From a checkpoint of a small transformer trained on Wikipedia.
Architecture: biases, tied embeddings.
Training: a variant of Muon for these matrices, 127M tokens.
MLP neurons of a small language model. Each row is named by its layer, matrix (gate and up: input weights) and neuron, and shows model dimensions 0-159. Each number is 500 + 50 x the weight over its row's rms, rounded and kept within 0 to 999. Numbers have three digits each. A neuron's up and down rows have the sign that makes its largest values positive.
Before each neuron's rows, "fires after" lists the tokens most often just before its 100 highest values on Wikipedia text that the model never trained on.

fires after: ",", " an", " m", " ", " M", " ("
L9.gate188:477502399425494486598537527443523435512488565512521561423477487500431531513449476527491467502488580511499482568533540511508494444451509487581536467468446533496457525421571514517515561536564533432510482467529486519480510617469434501460491522401512520498481555564477448503548470526393643403501394505448476562544548551513527525506503521436455432492568373487523524516510506500426512538517463528420536479471566436546643561445579426545420571539444465531556538353527539537501559496525504
L9.up188:452429437405465506518429558513447545551623403537525501486455525485401463493541509592505476525528555504398547526535513420485460487471456487553602573469504460458529543572552513518584509474387517450477416563458405493536528375499554475473571490513497594517468540520555458417482484534469521403508515423541492529544505556407504517544538402411570528550514519512496523422452512438563496461496472504501512424528557517455533547469472423538608438500525517479481474501518420550539576538545554

fires after: " (", "-"
L4.gate35:472480510466518510454447533486439433487416446573613479558478460497529524481427512429429520481438546475515557489532442535497553400521456473525537438442466502524561553527392471574433522513509549468477428491486572560491497584486590527415559474569447518457415530465554408516510509475523521497445463529467497360530490485481512465483435508429468485546555516463555466564574435526469496549547508439537455526477525541574511413531442606476511513472610542536547512485468574639579518584581554
L4.up35:500545483535472553422524576466506497501432487503494553493521574460568524520481493538444475564367418426488559459464469601461616455576621469464535415461487442491598487473414520473442570623461473518488466549524444535567496546458556516526453500560556561527525528559548483475464569493486527464490539522534454365499441474438539490392426544412462481506538517467523485588465480507561485539578540471440495526425500493570533512429550482532493463484618472563502455503472470545453519536460580

fires after: " (", " \"", "S", "-", " "
L5.gate94:485504500474462506547583521517497472535445469501519609517551417537500570507453558580496482460499407561488521525623494529459561469478599441487353562491562402491442476531487573579503473414527460437443496486529465487561465490472509446507438486490436541575521524529486555543480516568512512509525480511551503554404394420476465519540487504485501406612496513547486491402551465406551434498460461393490502571545534504525514574485449424509561501511587579492550389466505518417540554471464511
L5.up94:519428492504469537491512575444457472526450493489493551514498468497536554422460423516482509468512387550560477610468567482530516443534589479508557523533451470578443503471509499477486425421567373444553527485516414482509513544456513458480344502576506515553530547530560539533563465484545625424538469511575493515483503491562447467485528463457476437544500554592539536500491424503603489456524494518519491530469476437563568542479331438481558560422594549508542440495546447478504552569461464

fires after: " b", " l", " h", " t", " d", "b"
L4.gate18:526459415445512521461466589511505511482464507549571586498553525480535470471495517526443527510450555481531609565518499515553489503521559522433473457474483468518543516463430468517512424534467482468455430457422590504548495537506506487524437525452561583578423505466586481595505547482417464557473554515549436527459444505549448470476492454382561477363556528426551558558523500545516450450580519462461460531485507561454571469532551465493457524588524472390635416414537564502494418581582499
L4.up18:462456389537648539537497503426457499416539527412489541565501370553560547503526524481427500529503516409423523588426509510454522495578494488510497515498517438442433482548452476524532533472463422493532483453503565391591575497536447473520471401485617442467522546545561475518560492564448490542507460419560466558418571605496411577508481477500513471537484546461487551533527508531560500547484534508462389530565493543485562491379477492531520454486424545502529484528565566457500495466511496

fires after: " M", " Ch", " C", " l", " L"
L5.gate67:561519548428526650536505414521495513426523546662550498510533527499418434552573421563513464576466512506380513615406515491571522549391453440532593482484577459476596410503526402492482483525474483436478546530516482530523484441579455476517420500492483518526526521535572479550467532566461502480469513460496506418515480432554536470475513455435494496492463539490444549514520561474480493495562525557455538468507410444501524478440562432541475538504451481445439537437591482479565576474446489
L5.up67:570437417542551458542447561470503506516495495451467467503505539509477456467432464565529509430502446476517595540503508515421549477459574503502537491489366455476471472493546512491427558516488383525511525458552485491596608533522423451522413496476391460535435423581527413522524512527481492557494498451462435595532453481562549499426496579461524479537480440474439592515438534475557495471520544535481542594522589523473580463568576402525421625482474567535501556421524582511479452530518512

fires after: " S", " F", " At", " f", "f", " s"
L7.gate190:499514471474611394537497406454503461530508532485508534504432483503429510470544509494566555405510603542528557482571549473549487525527565500537484450527509482428487489466485486549433476485545663560518531560509452527511402520572531439473475476501464532439429474491491425465529490491506513558418526557569451470431572478442587485536549418447537588476650477492534483510584458553450492551551523528414521437501590503535537574525493459409481435382484385505462492426524494450514486496493505
L7.up190:470408471415507399521470454461455520477536525589479555584463392460517468467496437555502608473512524457400466492539468525553433532480479492470475489488476503468469436618442461551508556484476473510488483547498491479510568523578453552560400351544482425515472525458633506499522440527565513494569520512520443550514427513422573487533460493531613489493485508526543454561501548494497467457517611493432524587629580406464507558427493521504553464507549454521458474563532477480529530536429519

fires after: "-", "c", " "
L5.gate112:493452469490570559480505507526532559543446518454485496494440474539494487464482517460509483602579455525553460515537452462407512562493573418550526581564524499522499432519457612508452484476540496546508590423542469473430584453480551470486367519523587574479529489534550498579498489458536444492519512398549458648391478468533418449496566421552467510511574518505491582526486492514552498493495513536461480587468528504517515551505483337451490533494560533559492474539531541523586475409402586
L5.up112:481502620396530495485475456496430523480549460579485435507504555593475509545374533542486501478459463530512490490564486448490587535562582459478519507458462477476539597492451495556566567389506517506463489554479463500459488496483490572479496404495411463444596559525552438447580519439484500464465490598654564536443555562498465489439477489466450505571478498490510460427604463467501539433515394525536518468531475424382459529531537555501516490466504514463595438587506553483499484526462424

fires after: " Ch", " ch", "r", " by", " p", " C"
L7.gate139:459459532552503510593455590492474438497477559535481516500508467449489518514507524427585509490483510528494424553456525496543554531485534541482500425444599482495600480502469433443500520582508475446513490537522563526477557542450538518431498507502436395540501419530629414593569471442454542451425534475522465569582503521527502479503506540562598372403487496579535487474495536435572433482415525428539501501551573459476468516430536401545386536461551557527506432469621495518423472505503533
L7.up139:489451502550477516537493619477476530464531453521544537526472421448510498461508480476562594585514553495498502538460469501557485495421460551516546467436549442486483506446488479500526597573514475430539559547484535512515541506465407534568446504465444420510496414520500480516564406431454529441440486468496486514481457474400435469547488522468498549602462452567526538536440471426570355391486527537361537462457465528577564465609519415554467541563524540516511548468619453496454488604520493

fires after: " to", " in", " be", " d", " ar", " is"
L4.gate51:553529498526493441510530439496564583491474539530590478471538535549491486503508527537472558577529494471376490478442482480581433559520559474424510562602463471538457572476436439519490473547530486525454537500503414533537530618527475494499488452598487423450498428528491409573536539550479553579399599474462371493529541487500425577500386468476492455506597590479421512469547495441506497494537525579528410590535527429455483510490499497507478477502469453489568498440533615542463520572430477
L4.up51:504553573540462506572501572477475512490451495432462494474412506453558458447478486550528477453482427541430456551452452419577544434469523435561535455598398522518483539506602535498435511537374516537541462531470529459600460415591509589585506495521497498491406404553552492541576491522517486444521499479526467503467505553483428508501457464578462525449589537424530595568503472430457522483529459514392547539532416492578488443587499486514509544493425531522523468530424464495501583437521596

fires after: " ab", " with", " s", "urn", " S", "v"
L2.gate417:551513462548458523468466513462472472546465575430483510515435490417600496474465511585408532509486436555409519522532365404515483562516445445521395444491457468518368518486460500486487431544569457570483544555576539518546521541549486433513544503490488484522500462469485499586491447601479590586478547555495504471474488544487531533390437454445533504519485469503587468503506526494506494489440551477563396544589502587546490617569593426476498545515499537500574500487465454588539560415471479
L2.up417:516511480535416508501429498449467471497525565471487509516462548400529505462523524533435490524455568499383578546503419429496531558585475393492490492500470553546453453526437552542507476522554421495469466508560475581472548513576448483445500510552460439521490384435521491608505454610589575556503516547539489516480493475477515575490512411366463527612603441522594485541450582497536554468448460553575456480551511535526424526514530423515486511511502484430511492471432464626557498461506459

fires after: " m", "m", "he", " k", "2", " s"
L7.gate78:457490495439556502501502510520478532559441506542498494603562484544466449508564481530468454562431458530536560466520533469422449519533558519456387500562623510397495404495441450470521456463462466440408554453471535480490551418524527427355550439511563464523428530481511587558529424471491439466480469494544521509535483432498440533533573520368560560395543541532488466513506528533515439527410491469613509486526596573483510537483505444401544499518530400432511478510554559485511486450537529
L7.up78:490448538419474433538482581532492396552537553480504341558524501508478554457563487501445538552480521546489529506509517556504509451473515449496529441453537565481436464544439516511524556551458494435527533510448599518537547527582566503455507443373523560587542509567454495517393435459457517513513499475490609495499517488506480401521549501520457513462511442536606528515608499465433514378499570535528486496461508576444418407462490532458480600441479464449402500577515593458490486436556482

fires after: " s", "v", " m", "c"
L2.gate37:534419386511525482454500505465361501516444525595486550536427458462506357499502531508454487465523542434413503531374441517556524427492549438572523565480486574523445432501483549456543485596602538471502472498528507506502470511524410488458391465556449579413561431496468486515518461525525535489568507521486489514508505442501630507492508470547599557568521447520422526487440561427537541425501519482528556549507475522563464540444532497551459470483481470540456384540548544520460579422495490
L2.up37:519426419489498510431475510467399503518483528489529565562470521402456398552516540538431454426525561441406547463395477506489565438466547483524449599463511566529492483541515523478540437598540552504467410529551492521467485483589359514440445510525445627488547456498473522538530440496538555486536503588606545499500540490532615511506514473538565507552541458527428624475498486490556469433540479426546573501486461573590463520472497514479459477501478511535487466478553502559445483406422477

fires after: "\n", "."
L2.gate226:483547513454477436498655437445555522547454541533523502515507441480434531532564549406519449553456447517547504380508498483567457417434531510534499547462530571407492531556558512512540537417467619507471524476487442407553548603496543474385496434554478571517499412520459507502537552513581497551525497441446422580504471531447524525534447502479464508583431539471475452426446462565503508520559437427491506533572490548484504518441445538447590487457419561520583434478483509486534607480498518
L2.up226:464529517517545409547478570457477476585463474543526490506414477514470486459526472494487411436411510533572357417433451466561487533452568482546462449453543457531532457586533474525558487535416559489514567449541517376593540529510555435545530546479532498568467553419604544554524558468564494480497460479545504478497509516524550525491504486515481601557501455475467462513479419536450541596429473527497535473504464519387422491524513486451412513524482354450537523489608547434461533448501585

fires after: "-", "\n", "S", "."
L5.gate169:481426504509420493525450508502474544507427393554487461490566491589560519424528500412553450450400511552487550516518483507366545511565564512524367564469517422500609462457566525437493436454495503519402466578551481472564474506445498487445522458561479515485452563537581474476523432488504456486542492508495496514479542449505486551458526453559468459468468587514441590535548490531504440452506475496580470456551493416560453595463485472511577493432454543536592559425581526545509360532546495
L5.up169:489519490471579452518480413452526510472420476465533518466559540489487561491462519428517458463509412475450502565475547508486592515521532538472488452427501470503438578449538500525430478486446457533383458475513605493562576448594501486487450500560459470485357479379482478582495462511519585417539536552560431519408549463555500510499507443487498464603502497553508513397454517427548529478569463583541457564564583542513518577471487469545539478467448507426462408476446516563491631528550460

fires after: " th", " f", " s", "ut", " T"
L4.gate267:447426495548516476506467448543588499457505505551534528439561569467480577536530482526574512545500521424535531546558483483548516591595533564507491465412525544514448447532486491430454523517461457500486430400462474538503486382459471445562431574536443577486437433575484539493540527580428538449474561539468484556501434535512468492468514451512503394439376474465584578492486506561549474492486496514469449541635478539356461580488459599513478462420520560492558508481456550548553503467429483
L4.up267:489551470513516409477533487574504536585541442536502411467538547468539447550567523522488555546462523433570531553532428556562516517578460582512523517500560430393489512487474540471525525527394502509497394465417526441431457539444457373391427470453485533501438430544468528564508505495528481503454590586515535557497452472492478542562467532618445490571479425596600424557464474461588505480502417562502451498525525474434539566463488490428464482506460526463438464536457549534524576520475555

fires after: " the", " in", " of", "a", " ab", ","
L9.gate157:529529469571525567500606450527454423514466565508464470477521496494492493571491534479485504555437580623513497545502524543520535431548526424526452494445455506554459442514530432517483497553549477568541405448436525559496473520564494599447595468510451490480501496497472436500328531587551488474434449468581435497449480502576538457510511506565483554434485569557530488472477437474464484452601559522602451506502398542459463461439444476546551421519509623492531446603396503483547469508498480
L9.up157:411502410482521507487514438523507525443566423471525583487497476540474486461456452496387454426457475437444480490540476566569498509581474478549449432443526482480519500469487478478487541443512580480462493421517626622533528441611490485478540497415549489581499515551514555413550475537478508468515531484454473494486457403543535488576439540545530522463510467514539436425447506586506520508551566519540577595436514544512497464423484436399500553563425460508490407435525464578565503587613563

fires after: " R", " r", " s", " m", " M", " f"
L5.gate264:530509470405551493564509436604555556468533531460497476510595565528445431471479491608495517528497442457504586465556484457529398482503588555449501487479524448491487461416433431426335475486518504527511506510471538503453557402600524467436519515504544480590469501544547576501579575439406568515463510425556467504448490495540502482428465504466539548475547568496521485492469535558496487520503458453492488560597495459511498500444566448526545505487486385516456560374617531510514443479436556
L5.up264:515507575469530444534561440523458546469492489507550459492583435455439543513515565462474375531531451563478405495484556462496537518584426471455533528480495604468504492503450557617425488509506577500576508538512505460487542490495463452539471577572463452576506514474594465315475482562480501462494526498457534532430496502572427399589469383453528501515501546501495541531461487456520517509527497528476373538606463508428541527460464422606468456514499515428473443512552476520577535432514467

fires after: " b", " d", " n", " s", " Q", " e"
L4.gate426:508541491429507572463383520497624539500387546538463444474508555455500434567502507543363501482577509520494553467515452529493499558470401490451444459599516511491557468480528462467509470566509539524529447407486500511491557541593519478510451565529590598496490469510486463523532459499390437475425574486454412530458585437546469469554537508504603483424493527453480521554471532519514485586624489496422464468445508443455484447466466508531527532493480470546474478456491504441496560524433662
L4.up426:453390476405533530469435508503403408487473446599450477490404554546549516526522520517564491549478545608466539476497538540561425497535509567560551475496418465460492477479420413491436450538461526520460546479510484533462557515436510501516559584461614493492461497422513425545586442533478468500510503447535476534464511521537533455554415572648506469474459504519470572542449481572601503521405574502464439505631534599439485449519502496526457499482520463507465486569555471572485462428476495

fires after: "m", " S", " m", " M", "ss", " dis"
L5.gate113:446493371492477471447478544461484542407521519515395595497542485543476479485523484582583439506468521538543445486535576535475523508572567529482598590490497534490483441485505414460627470522515574623491516554449473476486483497542467498481377496487517530417537464397533548493461513512506538601454470490482400483510535416513473543440530497482515516554563482516522551416521509488493558529547379517571470405430589499590459425497552495509422550439593498515530448464479461482523554455440474
L5.up113:488496482507479461518449509570425433556456539432459473420450572484509537441507476556510411435561555469498555492508565483519563548511440443537581476517546473523514540557568556485508447503462405521557594660473516447506504442576500471455484488448430488498562497531477450501488435613591466445438489436440537453522498429452441516564493486540430487460582457498584506420443535515502466441553388597505542462549584565474468533484537500498471485583584608477463560487515476563531450544543455

fires after: " |", " P", " G", "A", " V", " University"
L4.gate69:495513548542473530562506456553583468513525500479525451484429520476445478464519517443455551512565558489506493471488433461447558539439467501472457438435493496477566436441511506511467507444552505494528413500525492435588523452582485513599499581501606557585507526530547480495557425396462544575594454474486477460580490507385509501505501496501540506472458547500559548602497508492607395535392438447516481461429549463503554478573396536451596488430502498527598411544472460544426558399460545
L4.up69:452479466474538433451435438414554481505417488529519526527458408466496459556583461465511500493499529559537417498458532424406454508529451546487533555572441556539502531490457486502528540543551463564528493470515540590461507433542494531518458545526536399570499476503513501541478451537574422629465533422565490461414399577598508534578429438428544510481484438515511529413603443411480475533497421580456496486537429475547518494518490452500553472440444444498542517535515495542559655542534460

fires after: ",", " th"
L9.gate354:529525509495486442501435530485542516521439501472541457491557474431547480476478559567429556607459530572516500439380536516486508530521465544482438471557489591473488479503440574600446434480581481504477478503527541551439464567544477533518530591604527478419598475495405403442493540602469474426531538503397470540502538424522535531395407522541508509489442454408491451495475575404457499559561523470421466486505501527515496538536551564416490518612449534580452483479447527530555557448517463
L9.up354:484542559522532529529539516489554591541480511488501536456613469393412519479430487421581517496487427456567509494487511424482486498461471459504541436432544428531500520487579540515554554424513463601464470554635475462560492403598410456473485530503497515485490512460497573478510441518561553554452474494608496514561460489469473500494520419506510510473506574537529496430480573493545437472501493544610510505609472430463468467539396477516450529515469408488460472462411393647505458540528521

fires after: " ", "-", "cc", "–", "{", " acc"
L7.gate397:462424441490524535489593460548418582526451473522501526452581497446498439514468582515478597516441533489471389482467533579467490523451596525552583446401399419504528490462546412490482516430565566527475465424522463477606502512505451433525520548434513561471491428518498552594526543543545397545539526536530497465456483434491483480448544585466413422519497517541529501515439416481452386571584480510522402529496551477526477450587464518466451538460577466583480468457497510491489534531489564
L7.up397:536452545365468517565400538522502471450485441485513529544537506515521446402437477609464424497555456561554506434370448480456475422511484554484578562443544444568448449420418485532542504476538474495508458594453435536470497497453538500465432489566525568474505562426520504399508539403463545598486479490530445624484468452475491568514534464496497525502564551613476486457535530589472486549477517430498508578517430455554528522449452431493572546569520475543499511500538507499542457602479493

fires after: " s", " R", " G", " h", " f", " r"
L2.gate402:487535552496553515474485487475581475444528518450487551532444498540523495439457510445559428520513559551485512461496500447597566561502476515459521477550553554521425478423525551410515491580563510396462420465432449502453514566483710521474447418466515508488548420486498451482441591526460531544517520527502461521394423479565554540553452463566530574496493471443607448462461547498491522538557506483460456553545391489466467544462487449488526508452521525492578556570491497404588613486440506
L2.up402:544469472548509446444521406463428496479543519449432536528508487530547449581500468501477518527581540440502480532647568472449449554556569443503451487565428582519470465556321376498459650547477529508520498491463461437521510604435559476495335460505488563490502429426489465453510464511491550470450546548526542519475436520522434599563565533506527441451544439531516512481487527548527538460504516532491486496570425469479452483390490539483518573479481473468481500526521476516502561549516514

fires after: " |", " be", "."
L4.gate137:507554443369453517451555557490551452493433553546469517509468568563575488437483502502497520539554527517530583461537458468456514566539522510601479332491541483475504487548496450552551546445449458569537499462447522505477467536489594438429541532445588507459555476599553468481457533399517549502530467490536536477541545482466512542474457440360468522526495455415547551467451524468438541507497508401535545466488426445500612469543511539552533499408602469483495493444439435560476572422564527
L4.up137:456447506580505441504442490441451469515501494511486529524529486447461472461494536515529442505458571508536507536521529447477491512451510440563476488446520555485466523455588444533592489500549485400481539490576466540522453431426438596455450490490500375425509474419491568534544648445580475530603456540566500528495471572496476502544515503503620529460465420573460441547533447469565543574486465613535454571461519508509503507494544504500415514504398479589531455480494572433506540435595635

fires after: "\n", "|", "-", " the"
L4.gate106:467354535541474514582532433510463448535514483461489525463579482510477447505449527461487455541502480497563583537504436435519556464608540481444455491497519457537430488515468487484517569514428497448468425428557535469577454474482500478507508521593504550467496531468531429600393466536494486474468433533604575554593539609462538490449465479460434453527459431545457505456474580484559565534456517427509503392489484465484455501519474534452620465557538594476600479549465456499597497581557412
L4.up106:466484474513417502516446445471493468520478430545515528484515493498537488561520535463572508598483533548471436580422531409559547497521513469447551476428490448570456449518476451473442560550543410417398592421531485403492529392529436512452601559567537502473474447429422488530498506541500429493471453587510468529440617488480596571480472526489531445464528565544571475508487552519471504476544491526504500488538586427501418520616495448462493487488516518595433428562430521574499482595575506

fires after: "m", "p", " J", " M", "d", "t"
L4.gate104:524494476461573398429500428449566533505544616534497447504543479482469473396489533417496480484566626535542441490462503562421464566508503520530565592533563476515451483499413430536546484500435596574444489571479390490556474549513478561455341521461476636465512540489491556474568496553592537528495457441477494453523527582497531443429554545383491473456497531434419454504436602517508489480462507506529463459577535515509485509505512440456540463467546496504527477491510464510513492453576543
L4.up104:482506498500555471443553455530432568521469514415573449476442451457468467472521433576583580482537510481465464454570436506533532483421431475473558461492460543503406486406416446455491525561423561490500590431435588576543485586542560506509524488510438427526525443413499517524445519518511586541564522545442491482522543425494476419406473569459492450614531422425524427440512590593466497473536451567566481485460509536528508575499504538503494537582538441584500408501532529559564522519474500

fires after: "==", "\n", "H", "ly"
L7.gate257:504447432507529463479420433456581502505516510520472549497559525518531466429459573407464448550554448580491515492454394465452405535475521401593452469442503469556612509408446527613476482529545562530572462464460433503468496457494477489475477571526504503456467467497541554522550515502438461581432563531559490476521441534442515437545500574454592453432442506475576576501528547468488479552636465512449512484501460589524509522446417539458521483421445495549578428466460492554577561524563565
L7.up257:466500470606478490507510550474493471507466441555589532461534520512444551472433563446451501498562462489508500450524400572501428538483540480494592522455591464470559435504492579605524502420510494521494477453507599476509502509593459442526435552564544528433551509511400447556458532380415444513535493459533560526535478519466534481476516431486598545483485439477441485523431543498491444538568473491541435420535425547418415539466464492396484435539442493577641547464464536526514582489533576

fires after: " the", " m", " in", " p", " his", " im"
L7.gate88:531543534540531457500521470502515507522480505393470555458430384592452545559443556614519551492541513570460489580455545551524469476491513527460606452544527479494452562580530443530574531408482531517550386504445417465618483467539577507539408542502519546455511430524573429646538456525542509502556593490485418505502534519527563487513488452495479396510486486526457486537467542387476506450570545416523506514461517528526493481494522455501496518412453498488501466481415495387445456568526555
L7.up88:503529419522510461462575505522456492512502475550507516433421453552470562509460500452505528458395572567317504570490589531525454546512439468475663449394398510424505514533507438488468529477526504456420493434577542584569510548587506516534491494490534493522491532550492618465539444631455455570574456469487462480600504455485487561490516507491554536508442449523497553479452500490550523508477476561534518480447508434492545456418519505484511392541534528477515480579494427555460473502580491

fires after: " al", " S", ",", " n", " s", " m"
L4.gate194:497577536469510438539556484459480472480430466525415462501481497402558481422611507446494559482465431491427515457458494526550542468406491533410533455489451499429473605560495434541506496482498526461510463554607396602491451580516444555536436519491525614569506516549563448483598530523603567575440551412478497588448515455608487472434432491536525490522529470497492368560491534544478466503458449523474463503503454513501480520563521473515455571446529613447510505509528471531439541470557524
L4.up194:518437539549545507517546395522522531507489460566513594516552467457359540473435479492492562502526510452448511489503531553553529484519497524480520540410560446468420482536564547462545475459485520571476409485519411588528482544480509483479392473520414545488441458482416499441404412473589535523527509455487473585564378470503485576382454506533580511553450488601537552561503452492541501519551453481445502614473463460527511606454430531536552520481554459532467495461571508596491529450436530

fires after: "y", " g", " Q", " e", "e", "ok"
L7.gate382:476557452483505546469480416505527509471510457465421484461573496517461541567413528476477520505472480501484451574586477499487602604546494457471395534475587500494585520544602418503493514571511423520391465473541490549478505581408437508425431523512621490468449518457477510580547475444550478525501542524396504511385526458599523583522528549498530456500525441447513519536396534494461445551438501449538411408523524460511459515490532550437479583471537527465496608532527455511543483507615498
L7.up382:528503522438535532582489402491488406521441480547454466484530551525586501513469526552494451486503548517507421452519515466495497414504427479492479514471482585531492478401518442549442529559442494502576428440505425438589522467464612408463539512478572557494383572452437451538486555502417424453485518491560507565478515499476561582543486489545537549542533604537601421603451546597482425533532559458499491495456427508459483434443503500506465541532549442437439510497504492555617511569577486

fires after: " to", " d", "es", " would", " he", "s"
L5.gate191:442448528531416493424517499435544493520546582453483567507444519580511559430466490470523500506516458548419485512386528458440509422512450428575421544482493482568469498556533575526450447487527389491528442590485571441517422497525438541528400568588463556455509466522478488502530538538460525472511462429469401497448532451514451493544414481524515462551476571542542460483627566540490475569501527451457497520466618488423500423429533559479484516524578570561616441515485499509516544578498577
L5.up191:380475523548476577580419527524394480511455579435511531452484473384557482503547534598495432460503521484549525444555489450432462498512583503488537501626422540510477532502529481554591514453503477578441406534460465508538493536524524582484433566500431476579508523497559552439466492529475455448490459564520441640496548466497452417512522493475538536412468505560507481587455555512439467482601463531495515518474472536449477476564537518401457588512547389507519484441442438477492459525550560

fires after: " ("
L4.gate91:543489362548505515524634508546559510547571405511532463594567516523477498543484426509507433423482499463499543437550495497528594485486452559492478430463588460551587493522501477512404544495457517486506482553583431541456504519474524540511475517496489486498478408486562520481437587501512608510546428415473340437478452486585546495460466460470521541533529438444455558426521517497469389626480547453588462502487523486470445506462496483574456555445491455465452557462491572548532436536468511
L4.up91:474429528408495547511517510420510522402462509424482474516440508476593594436434584595438572554522402483574543539499446547442492456509576410493497532475494439469555511554417555458443537530543532478421508474470484445537544548544440427480460531533482550498505536508503502450460536364441442499524476502477601472478540482459567512446466497473524522564527574508525458452534546525476484394592482533468406553480508487563596488415550467451490506547596566571493500506509550518538486505552639

fires after: "\n", ".", " \"", " at"
L2.gate331:525442445492468513423437491548587465502476502542513478474480486435514602445470550433534533475478557442518541445503489509535573572532457455481433490475541499463520474569464485499477522593556460536460483449522450516574513538459550555497460529530437443437568447492543376489525609440529523537571499492459461561545452428582451618512482447436584572517512487461434455447460472500579492457413584586541463443541536490592484457476491512482579454441541470412446524418482534525565609487462625
L2.up331:456410414443490571386463466543499487523538428482457485477559455447613571438522588438463504496478594434429507485508464482509586500558452472475465528482524503536511424582465499510520597556566432530486487468493450579562482530473503561522412462502483445472548461547494413480576478465481481534472548517501499529502480448523491612519414432418594523486605487487468472472491489437547460494430546586518463536503521495587562509465537508462560496420534567435399483455448578473499531523501648

fires after: " Ch", "-", " I", " M", "'", " L"
L4.gate33:543402498464443615520540509514489449504505460531499476525606499509498587453379426519509526465515547542480483471481516603484590459519553455470600445545489490626562526514471428456517564449501482591520500527498541514432483544489550520654520563527466477460499459470513465521489557558429522428484515515463460364540481437461478441436462473479508511521512442450361510444507427473504495598468569455443510485421507558503503489450445526515493513444597460490516425467600568517539493521545576
L4.up33:431563509458410480577496565647524464584496543467514465523473507558472512548473454502529504525492517509568492430487510539487470423442521434502562461438479422533564479508425457501438525531435499483470470442542551626517453418402525566523547474486602410526535486502457445545506608534539488535523423524465511469544473556452407529434505496410523503552523460460466347492551612452446467565531595473482453490484491559560492447508478501566446546510484479513487558445528492530559623475532459

fires after: ",", " and", " is", " to", " was", " in"
L7.gate381:429534572465520525602479553518495462606457479491411575488476407454489477473522574480423558555512563459481404638431477509505484456489528456476587501466548493455475521442491380410504570535525462486550452544460489477508538433468533529549454501472513503548478417534509396531437479472512510476503546483483513494588513464600498505584480504554616493475438426466536532435509435507532555469510514496593495448452457442538546503466468423505550546476534617477511384466576466583483589480561504
L7.up381:430497410556537553527441412384517573610380537509472483493518473543500447493568505533449558498472561491503501486482555584556515516577521484500513525508578464510473453568544484500580550466551491539542447569399521492550492492515514577502523496421405478589509382587519539433482493518554511524424533499488416545499444445492490496412401534580544435462505491469464568535501378540521491489455479500393471465436401548508480493474522496486478406645467471471492467503565554503499531522495539

fires after: " ", ",", " \"", " s", "-"
L7.gate36:439592423409512430555408504489531519482493394471480547483545482508452535463537467478462575544536480552452532505415444434496583522492492526551571457481458546528431533538428545450454521490486425491479435473528485540474480483520481485467518557515528589456514560542531467521510433554506504514599428517515520625416365477569547520451442538553457467439590480530529516427431539541491461453443663472587420449411473467504484551461559503540543565533509548495530594420517539470498472440508530
L7.up36:492486464402516534473482521476524587584456581456460500473512479580485531490458426501506486518617511419505522475546417485455490536462485513496537618397548468460497512524494473437539459467474535487472417471465457473460458511465517503448522414593572599552503550499481523503473544419523510490481430422533525555479394558483440467478526526586534435534496551473502488464540559562588443520417612504549476573505513577537465549529510487521601528474595398547501520475400389523546421462481603

fires after: " m", " P", "m", " Ph", " p", " M"
L5.gate248:493591519508529505474489411494344545448402515525495442495539459486467510533548535581548611552528574506444562450455543445476534474491444528506542601523607515526452519481437430463585444616555521476513563488451509509511533438507481488393487458499368566515548527412433481503445500496435489586539454455477492534535524582477543535440498495360437509496500459482574455470596576554538446487453520469624524459515489497505465562487524393508464513513510504562532514480532490514502451515513451
L5.up248:421455570535448459435560462496439510481424475558515587514469480477518516525510536551539423423487435415481581466557561547439542579525460490548450431515448503503454474521474612507480453453509525457488549598505497547456525539464528471473587422499544456554489488501489483477436527497473507433574574440472561535388497538399500553511544475497545451434417472520620537525542503448393490509507518549466437438473505523486521482575563502447440507589572543468528425508574492623494602579438446

fires after: " |", "\n"
L2.gate412:527506476397468580380507546498518478406523510406463514481588496398530558519538447484550610516449584503439551536623510539412534521551492521487577567519479551484480458519467494537533480458445400549509487480504497585433507580526564533502526511553500503501652511575507474490545449477410551453501478537542469491523535513458487545490518534503383474515478508510463512417441519457436498555433578467478454495520447555471519412568442517458606478437538486363489499462525414515559532473507472
L2.up412:433453526600467538542452511465490496519502513489415538516410478424358534491507498484510436586483550532461405517518528500580479563492537472442592560462437561489523416518590504502479488615526574455476471409493515521571543445539580491498506476536625465482501571375450539472471584537476548494488559503504516523488474459592437456527498528438541513486451446509472544486470462515545512519591607472546404577495496517469437537541450518514465426471417478455529492438472446395436529584466501